Weights of a small transformer language model.
Size: vocabulary 8192, 24.4M parameters.
Training: a variant of Muon for these matrices, 458M tokens, 7642 steps.
MLP neurons of a small language model. Each row is named by its layer, matrix (down: output weights) and neuron, and shows model dimensions 144-239. Each number is 500 + 40 x the weight over its row's rms, rounded and kept within 0 to 999. Numbers have three digits each. A neuron's up and down rows have the sign that makes its largest values positive.
A block is one neuron, or neurons of one layer that tend to fire together. Before each block is what it responds to, as a language model described it from the Wikipedia text at the highest values.

Responds to: Line-start of rows and list items
L3.down800:488526454482502444522589541492537515507433475485497468511506536517418506432586593474559530484528470505442437518468452466521483494505559498533547483504423528502510461571482416488544559444539416469514462482516400473557459519417523527483539521458500510484472508442482476467468507465446528486

Responds to: Mid-word subword fragments
L3.down1249:538524557508538488480531498447410525529454580494433463456394491539511513483467407468498505509430499489492480477463580407538498556503510508538519425554570536509499504482454500487563516503523506456474485533475528464471501525515536451466559540465422476478565434447437521420512465451539565464

Responds to: Word and year endings
L3.down141:519433539509520508474593591517514543463464499432510577472553554511500483492508483456514470518473505478560527504441488444519491456490467484478500498487553511468571448503443541541537465482487566396512481469481485468504441543458470472452366535443448512506418481479574523463566577508437528530

Responds to: Coordinate seconds digits
L4.down361:480527507543491413434442461470522470500448574537501550551490561518470538522465483549515439479424398491446553477484451503486615479566382444496507518478453506549442523461429517511559544516541462496514527473482505514498527535559514429514468480497520469490522531498470318509555466547541513494
L4.down805:501552531520469462482564438519456515485532533433491553476578529516481466532517484454444544542552436525526505485478501501529483444493561472472554494471532480470520474461408524556414501504498489481553528480562488505481574538492480536508494509545546522553462485468562553463507459507525466483
L4.down977:446526447458607387533530446470530490483523521533428524507444533505570531502462516518490472502479540483477520441509486498564495611508507471528447520499464492482519490496553520460592408466509444514555504417533463530416519597478490551482493454461504552542508486553467541547539482585542491530
L4.down1474:526574496495509479482566448461479505507446470471514503427478489534553503544494440528506553452487482430515443539520509513528604562457457488450567499567527446504491438545527510497541466577521537578503475606429486534568459520503442521523450568439532523535553544491493576479510437485503527549

Responds to: Year final digits
L4.down453:539502448472527453537499483414510442504463523474496555479530559504544469465496456463538524505490478497450538549560447495481539549468563530448459475504565453513470572495468557520498508512498496545487540535491434440503552490535465519508474516478537463510515532500577495468533523510484495501
L4.down948:533507450522564460534462466561480555464524496501479457431523513491432458480598528501521554436511526509475476512441470504514530461494552478538491509499523470496439521478492545461468507459514536452535467534479449539506548494493472536527499512499520469522526517559473534558500532572460526489
L4.down1355:555503510536416479532502440476471504568495478492519534491485477500522458551416490473450585471460511469518445534474476435510570480523481503465461472489485487540491463534531526525485508513461416546479475517484450417423415495427536447582428484492561498464465569452542430452488514518507497418
L4.down1403:526496507533473357463490520523561526490520500519512492485537507486573539578541580432475485459435542519550479512428444485533461510493457511531519504501487518486508442475485439486526537510471556548482457546453443465485436563526518508500498540449523470494407520561486475485477523569477479539

Responds to: Introductory prepositional connectors
L4.down12:470544508511489464466457596469478500493438531482447545519506539417531498517551505454451512500443465438426547548472425417438559527472399452549564542502498472564485516527535485484545500491492492458457510476475540544477472560483500500433521465446509570526442545518487436511487536552501490472
L4.down184:571473552532441537498444561492439513499516481459426529460424495494484479496562568474436547511451425490485442534502566517513605564445467433504492595454479572580444452511557443493465544525534523504477427573535518409516423514473483567485495503467478448463483475520523505513560499540447445484
L4.down202:499454461446585502498520550571495506488477514508511550548540448503525491447470596461482603471457551507509509487499542410400520469543524489525534447522473494451458493434530522475508493505567466434462478434422465461495515497568522463476538541487545518527430566476544548501516554453474463493
L4.down1039:494560484520392481462525532537468469487490562446518506539464492503448568439518508511566503500561482466496487506468487494492487522525474583438455510463507459569442536480585446506555515525505468502474558521540582414481556488514463482579527478502551451503444602521508577492567470450517481490

Responds to: Verb particles and prepositions
L2.down48:410515466499453508456487499474493512562514507511488488437446488515518505484506513468478492437559429552485554502483454429513533532535437510475532465481522508525515510524453497503488589514440528504591437452544420536584491502505493451426501529466463476551401490562472497500489485427414506466
L2.down247:513512492586386478443538476511422490454470557492449370455471503540492460496510512560530536593540520502515537466600423530514489522482551485552465586522493554484533499522516465544441487461489526540427562523489410548430521572559505424584454571485491490494484451496510490538473486470507430518
L2.down367:475568462591507520572462509513554474535537406500510542510470496501466447465504477428472477486469495543554473509482570524555508474519491451606508470443486517431529496558524525534513491539522519432471538397509492528510513488471507563582481483522522494503496458502546461476545440420472516545
L2.down864:541522528442489472537475578502531480471509438411515495549491415500477540468512428483471461575517474454498471464551515468486531476546536475487494500486513455483459563493498509497571536499507523494453478512497608491538505543574502523529479549547620440501494490463496487479419561497531499547

Responds to: Coordinate and number digits
L2.down92:497532439480536426442537577501503533508526501580489466492525470510476545443532507523457524487528428498501459456472485507498532499458549462470580519479554525497493568558536495537548480481508409491420449543541496515532439480581465526564468574456509468450541460438459528526493495523474498441
L2.down427:458509475551545511520508414447502444576538536452542478523503496519506453496566526528474381499565506554520514456503511500475424499525508494512482544512407471539537499415481497417533507545514557507537458528564473525544407391526485532484470510477491517479538480555563484494542529555504561475
L2.down678:548455499485510459496488538515527490483528473502581533482501521508433516479506550446530541503543483533534531542548509532461502539573442447532517472562474495546561483513433474438482482580450511508514515543479517502556463559506525481553546539502521445542485563603485464496496504508462537501
L2.down1086:400522501523533479509485529522508536558553434505506539504493562473457584492479499468494576476548482535447451509465497506447515536501478489492460558519513462463521503548525506542482550507543479442531502467644488552516466430533578497539487498516462522604479452540484509483487561446478544487

Responds to: Digits inside measurement numbers
L2.down157:488549527570460566541433496491532518515504516495538536508525550529428466508485447537511492513494503558464562445508569529477567456495497446498512493505463507545448515515434535595576457509488556501455505502488500501453471515547478473576432539550491515530594492452445439539490467537522476520
L2.down342:472537531536489548456503509527514470509525524478520511479472477466465480548504555499437422496542562618498564507495570482494493408471432559535558490512434512580473434476523484516489433472498436514488507445534487439505519472473564517487542521459485492513561504476521502547414508453455584475
L2.down886:575467515473514517460505478485461416513485585507501472511484463513472444479530492472493529485520546484513505482565481449572470476430513453463453463490450543545592543526561558492547449461550458548513443458529505544445562396559468557517536547464448472481488495493543544477514521505527437495
L2.down1178:524468469542517510489478564524537514542498422428488507496552447548525532479467424480454569452436556487492516449491575512483573502529437503448475537535494528505546527451515482538518453484495495451496467572575501501570539473538485507447501553579521489486532529551514519481535555486527498481

Responds to: Mid-word and mid-number fragments
L3.down558:473529501532567460487485510507489504531502521535474485548599540475603487564540527542460484483531446490434472531557514512476505501547512524534528508491519470473460489583512516531493470524409473499539535482457463414550448462481501532536539529507496449440436514557583471430544521425403471447

Responds to: Separators before stats values
L3.down1014:498452501468451537482484551499456442487473574473512475446516515532519478489491498503471543517477500595516522483545504483479492524522502467529559452552474471479495558476495550504497456534418522504502492515539546505491485470510490516617496503504513406505490436472449435459512535466499474514

Responds to: Mid-word name continuations
L2.down549:500490443525520490471502450561436470546499552447554405470523445591482526484488436444491510491480545500518489518379517469504470472543523497499458546467504477482503455485465546503534500546489474514489507496498534580461586505527516550544548441543510492530505489453482500441507460472483564509
L2.down658:498534477472494510468558504554486519527540457497547513425577563483574496463506543449475535505489443517486538556539558514526525473544448479520538490487503567476463608467569454487596483554460512484463515460475463507496521414509473453513539418516478542502457518469542548456457459475449474500
L2.down980:435490568526555485515483475491466499499458494454491526504478522424492438405570534532543467439512496510496442488528498440461539491390497439446464560545570488483482506469499419533447461486513516436533564442458489562524554534432441486520525492393556473503533518421453497469492464487528498508
L2.down1248:520523395468488557518486517427556480442507528547473469507457513447463500458515556414527530461559574467525478533483530512496480560484539481473541500508540462554587469489420496518489478419499472474512545446482469491515554524477547522445485516498521459472503460438492477616558495524538465487

Responds to: Year final digits
L2.down24:517555440535536484512486471546543511495543515534498492466495521506465500411550449546481489476537470501424494543591558520554552504559517467527507458540486533513482490560467461499528432469512469463469478478510519472476471485514540573526486539489472542509523485487540406509566509500468420524
L2.down291:514568506429492515476444468423483502477540448512534489498471538498511526546474471479487470528596547497554524523535539504540430544547490524481473499474522516504500563524505520533516491517515501467464528509555484565494430548470521494465459553503489515509516510520508472536490497505506500461
L2.down467:539547498458437529556567509542494479534476474505497470527552511573489506470517490481517535532558508395529517465511502435534505577467517435544493545477483485522540531461503593550570488507447514512474513515494484498469534517561510466525484490520516485500485464554498499500480444458384465457
L2.down1170:475462473479493525484486497484444474535495494498497508527483476498465499490538534517498462470483517479566504485496536466589483433577485548511514485486479488557506469527452501508453448447464545513437460462501465497406500528465457509511480569562492490523514450507439555504464506556450583582

Responds to: Mid-word fragments
L4.down372:501521497507566456548494505474479473547427527446483492508486522472490494554528460477478522519448525515539515494516524391516499559489484478572473498497464473458536444526518500403484552509447526382494534492447560499452562476542511499532515513561449549530538452473569542458579534505497496502
L4.down416:462490496508532476518467440499549494507478523519445477511469569546492504508429484469590460529561432449562549504503549488498612512514484461481604513484516547482523448514463537543493469511460475506551460471518458459529502497463512452470533486594422438493472467528514455483510485495485545563
L4.down500:473461549480536472563554493476486538502490512444506458472594604439495433452492505505495425540547545483506532432505516502486505557475490500503452495462528472489504485470551402472498514477587538451542516511503492543466525577477414466557510497536460486540530476544467504485489496490547538502
L4.down1299:467475430439494464515530587538532487498453537483475473481505429510507551482471540502547528461556468530540535441534513477579535460492512420541447454540522508509499527490574564471467496482534486500485486506481523525499511478467494531487507429455536454515505470539549606527404460553484507483